From a checkpoint of a small transformer trained on Wikipedia: width 256.
MLP neurons of a small language model. Each row is named by its layer, matrix (up: input weights) and neuron, and shows model dimensions 32-127. Each number is 200 + 40 x the weight over its row's rms, rounded and kept within 0 to 999.
After each neuron's rows, "fires on" lists the tokens most often at its 100 highest values on Wikipedia text that the model never trained on.

L6.up416,185,136,199,135,127,308,194,186,158,134,191,91,259,204,149,199,218,165,177,199,256,200,227,218,206,200,200,264,173,222,164,219,135,263,191,179,213,205,179,273,243,220,295,243,159,257,199,202,145,183,206,229,187,220,163,192,184,164,283,167,184,179,216,232,228,213,235,222,185,127,186,237,298,214,214,158,228,186,171,229,239,187,225,170,193,153,221,262,270,197,267,180,200,164,200,187
fires on: ":", ".", " of", " a", " Best"

L4.up999,219,153,206,235,196,227,152,188,206,222,313,125,211,202,186,237,230,130,139,219,198,203,217,260,184,100,153,242,235,228,240,177,237,193,187,244,190,155,192,215,202,180,171,236,187,152,117,239,233,222,226,150,189,189,187,168,221,90,164,191,230,236,217,187,201,167,294,257,224,203,185,177,198,225,221,228,199,250,195,192,188,215,106,212,189,185,186,157,281,147,214,200,193,203,203,165
fires on: "\n\n", "=", " (", " =", " |"

L2.up44,246,216,185,136,219,255,178,162,248,218,224,141,169,124,178,219,216,138,248,161,201,240,165,94,226,187,185,197,149,269,187,225,164,183,164,193,173,130,254,254,193,198,209,177,220,127,155,211,172,226,223,128,235,215,208,179,233,183,207,224,250,215,188,178,125,195,229,237,179,220,221,199,239,123,262,146,249,189,216,261,152,175,176,195,250,144,255,166,213,261,172,204,187,146,163,219
fires on: " |", "\n", " ;", "″"

L4.up885,228,170,187,167,205,219,160,158,172,178,214,142,186,285,221,164,254,189,136,287,191,112,213,220,173,151,152,180,274,174,223,190,262,154,165,203,180,217,163,219,231,202,216,188,222,177,134,171,197,173,184,199,282,205,175,178,209,190,184,202,262,233,193,209,205,218,301,204,173,209,176,112,197,248,272,178,227,250,188,156,202,232,140,199,191,196,162,218,183,162,142,276,246,221,156,307
fires on: "\n", ":", "=", " ="

L6.up386,199,217,183,154,198,236,173,156,194,146,220,173,215,155,220,210,269,171,254,177,253,156,179,200,188,197,114,183,83,223,151,252,243,183,213,215,236,196,225,167,243,119,313,200,238,166,240,237,227,149,152,199,236,233,120,173,168,180,215,143,185,162,273,210,180,221,210,123,190,244,196,218,254,207,184,125,183,187,217,232,210,195,220,206,194,179,208,201,199,164,199,116,181,188,229,307
fires on: "6", "0", "5", "3", "4"

L6.up223,163,218,155,251,221,271,162,138,204,164,198,170,167,160,143,203,201,127,225,120,199,200,153,177,209,188,198,180,148,139,119,279,204,269,172,175,242,237,266,226,196,162,167,198,219,215,174,200,216,114,211,211,192,224,130,176,208,147,198,165,191,184,229,163,161,208,272,184,195,265,110,185,173,181,234,230,211,278,216,272,218,185,185,202,181,185,198,223,232,257,152,185,257,186,241,206
fires on: ".", ",", " sq", "men", " you", " who"

L11.up753,169,158,185,243,233,236,303,184,202,152,240,145,158,160,170,180,248,113,223,190,183,146,213,215,240,140,218,180,203,233,219,210,186,171,153,243,167,160,234,196,103,209,206,142,236,127,180,181,196,209,198,236,235,210,173,214,199,182,244,170,194,186,160,168,222,218,209,156,191,162,173,172,262,190,209,199,180,211,190,226,160,222,145,152,210,169,246,169,304,132,202,263,217,169,292,231
fires on: " |", "–", " and", ":", ","

L9.up205,168,171,188,218,247,247,155,253,149,145,148,97,166,234,213,145,125,142,180,199,159,222,198,179,215,169,177,209,208,160,192,189,177,227,180,201,185,142,249,171,255,288,209,215,212,168,121,183,185,212,178,208,167,191,207,161,190,137,191,192,280,249,210,179,186,224,219,184,186,146,169,182,187,157,234,253,135,171,204,138,214,177,238,217,233,232,244,137,289,180,193,267,172,187,144,161
fires on: " also", ",", " and", " not", ":", "-"

L6.up623,243,212,214,172,232,275,199,198,208,153,234,171,198,161,175,157,243,161,254,209,231,176,173,188,240,224,152,203,140,206,169,258,181,239,248,225,207,203,190,197,259,210,224,181,162,191,242,257,221,114,249,251,234,252,90,163,274,168,247,157,209,141,254,176,98,214,211,174,150,213,175,216,163,238,205,116,185,169,199,215,188,171,252,182,228,255,168,252,235,150,197,186,177,149,264,152
fires on: "9", "6", "4", "8", "5", "7"

L3.up480,161,196,193,210,227,202,151,205,190,212,231,163,155,250,165,222,186,167,162,113,153,211,167,228,209,114,150,151,191,213,172,223,202,208,170,215,219,141,248,159,193,140,144,286,173,190,218,223,240,192,248,274,195,209,208,189,174,122,218,229,201,221,244,190,184,214,135,220,140,180,160,168,200,182,316,183,189,228,226,195,161,151,237,183,208,192,208,169,257,256,225,206,161,180,151,143
fires on: " (", "\n\n", "(", "age", " Running"

L5.up828,233,200,175,237,204,209,214,185,147,201,207,191,174,197,216,183,212,187,206,144,194,190,286,138,196,226,177,154,118,191,236,209,142,204,277,73,95,100,249,191,227,267,165,183,120,130,152,213,163,159,219,165,193,253,215,169,186,124,220,214,296,177,134,189,156,178,219,180,241,231,209,189,266,186,303,149,250,227,182,205,246,192,223,228,161,145,228,201,212,238,122,155,162,210,248,220
fires on: " as", " and", " one", " most", " other"

L11.up882,203,211,95,170,296,146,137,175,202,215,157,136,216,93,195,183,239,148,221,149,181,238,111,205,180,146,237,193,259,226,202,158,221,158,151,197,132,256,148,240,194,218,228,175,245,184,231,229,220,138,228,254,205,187,172,223,211,182,184,231,184,160,248,207,200,154,184,139,221,238,180,195,100,246,234,263,208,176,278,242,180,218,151,233,225,160,125,181,209,164,231,236,211,202,175,177
fires on: ",", " e", " m", " dev"

L6.up610,217,214,171,192,221,225,141,93,172,168,151,148,152,179,230,134,231,196,213,175,192,220,266,186,276,135,147,158,199,222,236,182,235,232,217,180,168,170,202,162,218,195,210,250,199,174,152,188,164,145,198,201,249,240,145,178,225,187,247,217,162,188,228,231,128,202,187,237,158,155,178,180,179,249,313,203,181,236,241,174,214,154,233,177,185,145,128,171,237,123,139,239,269,181,250,225
fires on: ",", " of", " them", "s", " those", ":"

L9.up263,175,231,204,169,197,204,203,203,119,200,245,130,223,201,199,185,170,134,181,233,200,172,235,162,232,207,165,221,268,240,206,158,222,222,182,131,194,199,200,201,258,207,215,176,234,127,185,144,230,228,163,229,108,182,129,170,213,117,243,186,264,149,195,194,302,200,278,168,221,188,181,148,176,182,180,266,134,220,225,189,203,246,183,170,252,179,284,201,257,152,171,171,222,206,226,172
fires on: "\n\n", ",", " (", " and", ")", " or"

L3.up519,204,192,196,185,185,196,170,185,232,197,191,116,184,101,195,260,252,81,226,191,274,216,237,166,178,255,161,165,192,264,122,205,170,211,179,222,114,89,212,232,193,237,183,222,204,126,174,165,175,144,156,203,179,223,184,173,183,157,251,233,299,149,223,206,144,205,215,252,196,187,245,203,249,158,271,180,183,227,204,204,129,205,201,212,173,155,252,153,146,189,116,191,145,197,138,198
fires on: " |", "\n", ";", " ;"

L6.up486,203,161,199,246,260,185,239,158,157,237,215,188,170,212,183,164,157,203,207,115,231,100,154,118,276,127,166,162,199,244,228,227,237,170,228,171,178,166,187,164,161,221,223,218,180,161,157,181,145,182,204,187,176,210,158,202,204,219,199,248,162,186,205,186,194,235,181,205,144,229,135,149,188,240,235,189,170,184,219,153,145,131,98,208,211,230,187,126,280,178,141,309,257,196,244,197
fires on: " such", " that", ",", " of", " These", " these"

L9.up690,279,178,210,194,267,174,195,96,148,190,127,130,122,250,222,239,221,141,214,169,189,157,190,182,196,241,183,192,197,173,253,256,195,227,197,167,197,238,152,174,220,239,214,238,233,216,247,206,187,229,218,182,221,224,173,154,166,215,174,120,189,224,250,201,117,205,201,186,160,177,130,105,251,187,194,184,117,185,214,198,156,183,154,187,206,165,223,179,263,147,171,226,212,163,250,189
fires on: " of", ",", " to", " that"

L5.up501,189,237,167,241,164,182,147,183,126,213,197,106,182,111,142,296,173,119,200,185,184,206,225,143,199,201,112,137,215,199,190,175,184,196,230,195,170,164,208,212,214,210,281,247,238,153,173,199,197,182,174,254,147,205,143,189,258,162,285,262,240,185,240,199,226,240,181,187,179,224,234,201,153,161,279,180,204,241,220,236,160,167,222,137,191,196,187,173,219,191,180,201,169,185,129,242
fires on: ";", " ;", " |", ")", "\n", "—"

L6.up398,179,168,191,216,220,203,268,138,166,173,237,203,169,210,226,199,158,206,181,114,247,87,244,218,229,165,223,224,199,175,250,165,198,160,217,144,237,181,210,189,171,182,206,270,205,188,174,236,143,247,226,191,208,222,248,135,224,151,211,244,228,77,136,200,191,223,195,204,209,116,186,208,179,157,158,238,225,117,154,213,231,198,142,208,179,240,162,219,202,205,299,167,261,135,206,187
fires on: "-"

L4.up343,226,175,209,136,191,272,193,169,134,239,244,135,136,231,161,250,159,213,169,69,252,167,155,151,245,241,231,217,91,193,209,172,207,186,250,220,191,194,224,194,201,167,182,213,178,175,228,162,241,222,219,191,212,198,274,188,223,143,249,224,204,110,262,179,174,201,152,208,201,237,209,202,199,170,247,138,203,140,225,224,193,207,231,192,262,267,256,222,245,162,255,242,183,209,279,188
fires on: " (", ":", "-", "2", "0"

L12.up260,144,170,225,63,168,209,197,210,179,235,211,87,162,143,201,197,197,137,174,138,222,224,181,195,215,231,162,252,215,173,123,179,144,314,213,230,193,165,192,194,282,215,257,177,191,135,272,239,118,186,227,182,190,133,207,162,133,152,205,212,162,145,269,213,190,212,210,158,113,211,195,208,171,210,272,167,221,256,257,139,209,241,272,215,176,200,195,241,248,125,248,255,165,186,199,227
fires on: "|", " of", " in", ":", "ed"

L11.up855,188,265,203,283,237,175,134,130,136,207,167,179,123,222,277,189,182,206,163,163,241,233,187,160,239,190,208,177,210,156,248,152,223,195,224,215,258,156,156,146,159,221,288,132,95,171,186,244,159,216,235,176,149,312,217,132,181,197,188,175,249,197,129,230,170,194,209,163,156,181,180,201,267,250,174,200,132,241,234,222,252,148,251,213,96,120,189,195,242,164,274,277,253,129,143,223
fires on: " \"", " |", "\n", ":", ","

L3.up886,163,154,173,139,233,231,252,148,164,164,200,109,259,206,148,168,147,258,143,208,182,188,231,201,213,222,265,188,168,214,207,249,236,170,202,145,144,249,175,287,167,228,209,221,207,182,239,214,196,211,241,269,217,199,114,182,194,157,197,228,218,209,207,185,94,147,202,182,182,218,304,249,247,195,187,195,256,200,147,182,223,229,229,207,143,128,211,152,218,113,284,178,186,184,237,223
fires on: " |", " =", "="

L3.up83,181,163,166,228,220,159,274,173,170,192,187,164,265,128,198,266,160,218,226,222,233,145,178,173,189,203,191,226,181,239,270,317,178,175,218,147,138,233,145,220,244,255,216,245,165,213,167,257,128,170,241,235,175,190,211,180,179,212,181,274,280,118,155,164,135,196,219,198,198,163,219,244,196,186,194,187,216,192,150,195,223,206,285,218,146,140,164,155,193,182,263,162,173,175,266,242
fires on: " |"

L3.up162,218,141,154,177,185,260,234,162,208,149,167,121,234,197,219,214,177,180,185,220,164,229,251,171,214,216,199,179,219,249,217,251,237,186,238,183,187,206,231,205,195,195,265,204,257,194,144,161,123,180,205,229,146,260,20,121,229,141,197,253,176,258,202,223,182,159,244,221,265,247,150,257,215,231,215,199,212,219,227,260,179,244,251,223,115,150,229,171,185,121,169,199,182,190,206,255
fires on: " |", ";", " =", ",", "="

L6.up766,190,193,172,218,205,195,166,182,238,157,212,156,282,228,152,157,150,184,167,140,233,182,204,183,216,209,183,238,108,104,153,230,225,160,258,201,261,165,195,192,277,166,249,170,166,177,175,195,169,185,202,323,204,237,154,189,167,199,221,205,250,228,182,220,201,218,208,218,200,174,170,179,148,59,286,210,243,204,236,225,153,224,128,223,167,243,237,222,284,164,204,229,249,196,227,205
fires on: " as", "-", ",", " un", "en"

L11.up97,204,226,198,137,251,219,202,159,179,111,229,135,211,147,156,253,109,177,185,170,202,155,136,254,203,77,179,242,209,102,143,225,188,151,152,255,242,173,270,180,218,183,166,168,181,193,176,226,214,108,231,231,238,222,157,171,229,179,282,161,171,222,215,206,148,181,204,204,198,228,160,179,241,251,302,180,191,197,209,301,148,187,195,229,199,184,194,237,190,202,198,159,182,203,144,194
fires on: ",", " ("

L9.up55,213,220,187,167,176,281,149,208,216,198,280,208,239,187,109,231,193,159,155,146,216,189,252,206,190,192,204,182,185,157,177,285,184,286,161,155,128,148,163,155,258,179,233,186,177,161,134,200,191,158,196,147,207,227,130,173,234,198,207,172,106,122,220,121,174,203,231,230,206,208,175,142,227,117,221,208,282,160,210,213,211,201,170,203,209,263,241,235,192,227,174,191,197,174,205,159
fires on: "-", " of", "ul", " All", "ili", "dr"

L6.up192,166,218,200,193,218,211,232,212,205,177,186,120,138,186,250,163,231,153,214,167,162,222,163,170,208,199,149,223,202,218,228,204,179,216,253,123,224,103,250,227,215,177,184,181,151,117,214,245,219,219,234,188,83,214,177,200,240,216,178,225,170,250,247,177,137,190,183,123,236,149,120,189,211,175,207,150,166,153,148,189,185,160,146,177,254,222,219,201,282,192,239,228,283,182,190,157
fires on: "s", " |", ")", "ing"

L5.up659,216,191,198,142,218,198,171,157,194,233,197,210,197,178,172,214,183,146,199,124,194,152,179,178,230,233,174,183,224,221,222,155,233,202,214,185,240,176,195,190,211,137,201,184,268,97,158,200,215,138,236,183,174,210,236,200,211,158,254,221,188,216,232,149,159,215,179,250,168,208,148,218,284,108,195,192,189,101,172,211,194,203,134,136,198,206,245,181,281,145,162,137,271,188,148,213
fires on: " of", " there", " There", " Pa", "There"

L9.up499,223,160,178,187,215,174,141,188,151,145,173,151,156,199,171,138,141,175,144,224,190,272,249,124,283,208,181,206,163,133,221,144,236,212,261,179,152,159,149,151,227,167,195,158,153,233,159,157,198,204,145,227,183,230,143,199,189,225,193,142,216,215,167,205,229,220,220,183,227,259,162,239,208,177,247,136,165,187,265,199,138,234,139,187,188,194,251,187,209,221,150,247,196,156,217,150
fires on: ",", " and", " of", " ("

L5.up923,236,205,158,152,274,220,202,159,123,233,248,158,279,215,182,235,176,172,121,244,183,160,157,198,218,230,273,205,141,198,255,262,219,180,207,164,148,221,198,214,208,215,262,183,208,228,167,254,150,227,227,255,221,199,158,159,141,191,198,140,258,147,161,158,183,171,201,229,182,160,252,247,191,137,173,241,277,163,172,139,225,170,168,189,156,135,169,124,251,144,179,210,150,213,280,205
fires on: " |", ";"

L5.up851,204,223,209,183,283,250,138,138,204,147,181,195,192,175,152,194,233,203,153,113,209,121,163,104,259,189,180,228,150,170,206,191,174,221,216,215,174,207,133,150,233,150,241,146,186,202,171,180,165,170,236,210,163,280,241,156,227,106,229,183,173,136,228,153,180,178,228,213,214,162,203,210,184,156,259,176,218,144,187,260,218,194,170,242,215,249,168,246,276,250,273,219,251,187,202,230
fires on: "-", "2", " place"

L9.up65,190,207,162,189,211,239,168,124,172,193,242,219,211,222,166,156,169,133,199,104,282,219,216,134,233,148,180,179,189,208,173,179,232,232,193,220,198,208,227,177,169,178,228,204,184,243,196,167,145,211,221,199,178,266,178,147,268,186,190,157,193,195,210,185,208,224,189,216,161,234,217,219,228,203,235,227,194,172,194,247,293,179,170,243,195,211,207,202,249,165,210,230,181,199,223,170
fires on: "-"

L5.up332,201,200,151,203,185,258,205,119,188,195,231,218,222,202,218,148,237,189,180,255,159,136,225,182,161,232,198,296,193,111,254,171,154,230,172,187,140,157,163,226,195,192,305,203,182,126,226,226,182,137,257,165,225,253,157,157,233,185,195,160,190,203,259,207,235,183,183,221,196,242,193,217,183,267,125,194,191,163,175,230,252,227,191,206,178,218,195,248,165,208,247,178,196,170,276,236
fires on: "C", "D", "V", "S", "P"

L9.up850,177,172,185,135,268,196,229,226,176,136,195,127,192,296,158,188,179,88,181,245,184,175,194,177,269,176,176,225,203,197,203,142,199,211,170,192,207,229,198,216,222,148,214,210,252,196,148,213,163,202,185,193,169,159,153,195,230,181,185,146,182,245,187,190,243,203,250,127,186,239,113,198,260,195,187,198,151,208,249,185,167,224,190,199,263,190,229,148,267,249,219,209,183,147,279,175
fires on: " and", ",", " (", " or", " |"

L12.up822,304,244,252,190,225,214,231,219,186,198,164,212,205,236,216,200,174,160,218,175,239,235,197,125,262,231,192,237,214,156,310,239,243,198,119,186,181,128,177,183,183,255,138,235,180,146,160,161,208,219,224,182,248,225,126,189,88,211,163,184,195,233,215,223,269,195,259,175,191,166,175,110,217,217,183,185,171,216,208,170,195,220,189,224,236,187,164,175,216,199,165,181,145,205,258,227
fires on: " an", ",", " of"

L6.up504,184,153,166,180,140,210,175,136,182,175,149,232,110,197,249,194,137,153,215,95,207,211,165,145,238,185,203,193,192,225,256,258,189,123,276,181,264,161,241,153,190,221,207,213,148,230,140,219,154,219,215,213,160,225,171,149,259,203,192,208,226,225,172,213,187,231,189,201,171,177,184,243,217,190,224,151,187,147,181,205,199,158,250,202,219,188,189,131,316,191,224,170,263,101,178,228
fires on: " |", ":", "s", ",", " (", ";"

L6.up800,141,139,166,160,218,252,168,175,177,119,231,98,218,145,234,205,253,250,223,189,231,218,233,149,248,164,180,144,132,206,195,232,222,240,153,204,160,98,251,204,205,188,164,258,191,117,144,175,186,190,186,199,234,205,188,210,266,216,207,191,203,207,179,216,190,213,183,220,121,146,197,232,206,245,313,155,187,211,196,135,135,195,188,238,167,206,222,151,257,179,165,202,199,169,177,199
fires on: ":", " |", " of", " is"

L6.up755,156,178,191,220,221,233,179,165,173,194,235,199,206,254,253,147,178,191,176,212,237,167,167,153,245,151,184,162,143,129,136,164,238,170,135,212,272,163,194,208,132,221,167,276,190,151,126,193,195,160,234,213,288,214,242,172,188,201,306,197,231,124,191,165,205,208,212,271,225,217,196,250,225,209,240,159,124,185,182,220,232,185,181,214,225,238,243,158,222,212,145,182,177,147,189,194
fires on: ".", ":", " |", "-"

L12.up804,174,122,140,250,224,208,157,197,237,256,182,179,189,171,226,173,173,133,220,147,153,271,265,240,179,248,260,252,194,175,213,157,212,144,175,221,184,232,218,203,228,211,236,172,201,205,166,181,195,145,195,188,197,213,174,199,196,258,224,175,235,201,240,202,184,165,192,195,136,282,141,183,254,210,263,186,209,244,214,182,186,187,227,220,178,189,255,168,212,109,246,209,196,224,145,173
fires on: " in", " exp", " In", ":", " app", " Inf"

L6.up714,233,157,217,205,136,201,170,247,184,208,215,155,230,237,157,211,244,152,221,213,192,246,161,147,195,173,216,182,232,188,235,223,173,141,198,170,233,121,209,205,163,243,233,183,222,204,187,173,189,248,213,212,113,206,172,182,204,187,218,257,268,225,152,228,236,209,202,220,189,207,114,143,193,125,250,155,183,201,293,215,153,185,258,228,168,187,297,140,280,190,175,165,189,203,133,125
fires on: ",", " and", " with", "-"

L2.up991,192,233,196,172,135,165,172,185,201,252,226,106,224,150,119,255,234,197,208,213,196,246,145,156,231,192,147,117,205,240,121,194,145,262,117,186,111,141,207,242,184,178,225,220,187,189,201,135,227,158,170,201,168,212,198,205,209,124,234,241,248,227,187,239,164,215,191,169,193,237,183,147,215,146,252,132,126,215,214,274,144,211,157,181,218,161,280,189,150,198,97,162,156,179,166,228
fires on: " ;", ",", ";", "\n"

L2.up576,165,188,211,181,200,284,192,179,139,230,180,156,237,245,191,59,145,214,169,194,264,122,176,189,241,199,221,203,313,143,156,221,243,188,138,217,240,232,210,207,154,149,173,204,232,188,209,195,228,206,229,234,232,225,132,188,166,164,232,271,201,240,196,232,212,227,192,148,168,174,148,226,203,198,250,69,138,238,190,211,209,192,217,203,240,206,259,181,250,122,122,205,216,169,195,254
fires on: ".", " (", ":", " incident", "b"

L9.up234,188,172,242,163,131,193,187,221,136,141,222,188,187,211,117,182,163,174,184,223,306,194,210,186,173,220,213,266,146,200,207,211,134,270,211,256,190,163,189,245,159,220,311,229,149,232,174,255,230,220,174,275,232,208,154,167,208,163,242,288,215,146,269,200,184,199,229,202,184,202,245,116,252,190,201,131,212,207,120,276,211,116,149,219,171,166,188,226,229,182,196,209,220,169,215,215
fires on: ".", "-", " Best", " more", " it"

L5.up465,151,231,199,218,141,176,218,203,207,235,252,170,249,172,196,167,182,204,192,199,173,224,168,257,166,156,185,215,226,246,138,178,262,165,242,187,171,185,222,186,195,186,211,212,148,184,260,247,258,223,265,210,154,202,136,212,145,193,219,198,214,134,231,214,200,327,160,224,167,156,191,162,196,122,293,186,204,161,254,173,183,226,176,98,194,156,181,150,229,198,136,212,261,136,204,202
fires on: "\n\n", " held", "History", " place", ";", " played"

L9.up939,206,209,185,265,242,212,149,210,230,219,183,201,193,234,142,170,223,126,226,209,189,178,164,154,208,195,222,225,286,181,197,137,193,182,214,175,200,157,181,177,203,191,247,183,157,202,227,188,182,260,232,217,158,230,185,182,231,162,255,245,274,183,186,186,183,238,207,195,201,181,127,163,190,126,248,176,186,200,238,151,190,211,272,172,185,165,223,195,148,154,145,274,160,250,173,146
fires on: ",", " in", "|", ";", " and"

L6.up602,195,149,190,147,282,288,178,216,175,177,240,156,173,238,160,137,209,152,171,251,188,177,182,233,231,122,151,271,215,113,215,137,193,151,171,228,228,265,205,281,154,240,189,233,193,157,248,248,252,196,226,226,222,229,226,202,258,157,242,135,193,200,182,216,188,232,232,219,218,187,187,187,187,236,228,111,211,202,189,168,191,201,194,208,258,194,182,177,242,218,198,121,136,187,209,202
fires on: " |", " Total", "ent", ":"

L6.up827,292,215,204,211,186,175,181,157,208,207,152,158,194,193,211,175,211,150,228,222,169,223,273,114,207,155,138,215,263,157,221,231,200,155,198,210,164,158,202,184,184,186,223,172,169,171,209,240,147,217,209,278,138,272,222,161,265,140,186,182,265,235,230,250,185,160,241,206,223,230,104,196,224,193,253,215,151,241,201,239,152,211,184,218,112,174,153,149,169,208,145,213,124,225,206,175
fires on: ",", " was", " would", ";", " announced"

L12.up536,270,245,183,206,248,188,111,225,190,194,211,175,270,211,264,219,176,212,237,238,169,240,138,166,159,181,218,270,196,186,227,190,201,227,185,190,146,215,94,100,259,269,242,251,253,186,199,216,119,139,194,187,184,210,167,223,273,228,183,206,182,188,127,198,235,208,220,148,204,211,145,172,200,252,222,217,197,213,214,252,271,173,181,189,282,181,170,213,247,135,290,216,160,158,187,188
fires on: ",", "-"

L12.up977,231,229,183,238,190,171,176,184,199,82,262,190,250,193,194,238,139,214,248,201,215,171,107,168,248,193,202,230,235,177,211,201,196,180,173,176,182,187,159,170,256,141,166,170,234,102,176,216,192,189,227,247,213,196,130,153,164,193,235,149,274,239,169,195,202,227,241,214,197,116,192,218,127,207,281,210,204,211,230,228,198,201,198,171,135,140,171,189,165,227,187,157,216,216,211,214
fires on: ",", "-", "\n\n", "–", "bor"

L2.up16,191,214,191,153,207,194,159,204,201,229,254,148,219,150,160,227,168,172,214,153,158,173,166,123,215,215,164,138,160,250,91,204,202,220,204,118,223,203,259,250,147,237,155,221,280,120,118,174,189,232,165,235,175,188,203,196,215,191,243,185,286,153,172,158,157,197,194,182,247,227,209,180,225,119,242,197,175,216,209,225,134,198,195,200,220,184,220,178,199,211,172,183,178,204,134,241
fires on: " well", "\n", " result", " medalist", " |", " guest"

L3.up691,196,163,179,188,183,186,145,191,212,154,131,154,204,142,159,228,231,192,166,187,319,177,249,216,192,220,143,273,180,166,152,201,165,298,216,180,253,165,185,189,195,144,207,230,148,154,247,315,203,133,251,185,185,211,169,187,245,185,239,211,175,194,195,211,159,258,211,151,134,210,192,205,198,152,208,184,213,199,231,225,154,252,263,195,213,123,234,170,201,144,173,209,219,202,207,178
fires on: " began", " continued", " started", " designed", " on"

L4.up920,193,172,199,230,208,246,208,177,185,145,229,173,183,204,172,250,206,201,188,188,198,124,203,167,213,219,227,215,156,134,210,173,163,209,121,217,222,168,243,166,189,206,206,208,206,239,158,208,164,221,234,170,210,193,267,190,146,182,203,239,186,164,202,172,108,230,152,203,162,220,182,220,229,173,197,147,173,146,145,254,230,140,263,200,166,190,254,160,194,179,200,200,162,217,173,203
fires on: "|", " |", ".", "-", " DF"

L3.up851,207,183,183,188,203,192,227,189,177,258,213,102,234,141,203,276,219,144,162,209,255,119,197,143,219,238,154,168,228,205,192,204,186,193,147,177,127,197,215,248,238,220,228,282,197,213,183,159,168,217,205,185,195,219,199,196,192,146,247,249,286,150,208,209,170,187,262,194,258,207,138,217,191,144,226,198,85,235,195,287,195,211,242,180,193,179,151,190,166,127,201,138,133,176,216,249
fires on: ".", ",", ";", " |"

L2.up455,221,143,180,178,188,240,217,198,211,118,195,110,305,260,209,194,206,221,107,173,238,231,213,139,260,221,183,233,179,103,172,340,237,233,196,141,153,198,197,208,228,191,205,242,237,230,192,179,145,209,150,251,197,204,241,164,188,164,196,183,224,213,205,146,136,207,226,170,88,149,189,123,243,235,221,176,155,263,209,244,247,202,215,168,248,194,162,179,244,187,227,203,166,174,190,168
fires on: " the", " of", ".", "–", "&", "'"

L2.up70,222,171,188,201,227,182,134,136,185,198,184,155,142,114,176,166,220,165,198,176,255,111,221,185,217,193,195,130,205,246,181,140,210,187,190,178,112,129,223,215,248,135,185,216,243,156,176,209,248,215,193,131,200,203,177,186,183,168,250,212,263,210,166,206,229,196,194,205,202,229,193,178,179,137,226,222,140,204,170,240,173,213,209,202,175,157,273,134,235,207,109,240,256,187,186,133
fires on: " there", " exp", " pos", "lis", " There", " Pos"

L9.up181,250,195,200,194,237,239,171,182,121,145,181,133,207,243,107,177,209,226,135,172,211,188,165,200,224,128,138,158,229,141,171,279,140,249,169,175,189,164,221,282,195,189,247,253,175,151,213,242,275,181,191,295,299,188,176,176,156,170,243,239,239,155,207,195,181,226,197,197,179,212,157,193,173,249,235,174,240,182,228,220,171,224,220,234,220,171,174,254,241,160,251,192,185,253,170,197
fires on: " to", " (", " and", "fo", "ly"

L6.up148,243,218,200,259,135,249,221,228,180,233,181,140,199,204,166,215,265,150,195,224,212,202,246,243,152,242,213,240,168,202,179,183,274,163,237,169,196,209,270,241,223,203,193,220,178,191,189,207,164,175,210,236,209,201,203,214,207,179,199,207,281,204,201,217,135,214,174,121,198,198,222,170,244,273,221,181,229,194,214,184,198,217,293,210,218,141,216,151,194,140,208,229,203,181,203,130
fires on: " in", " In", " the", ":", ","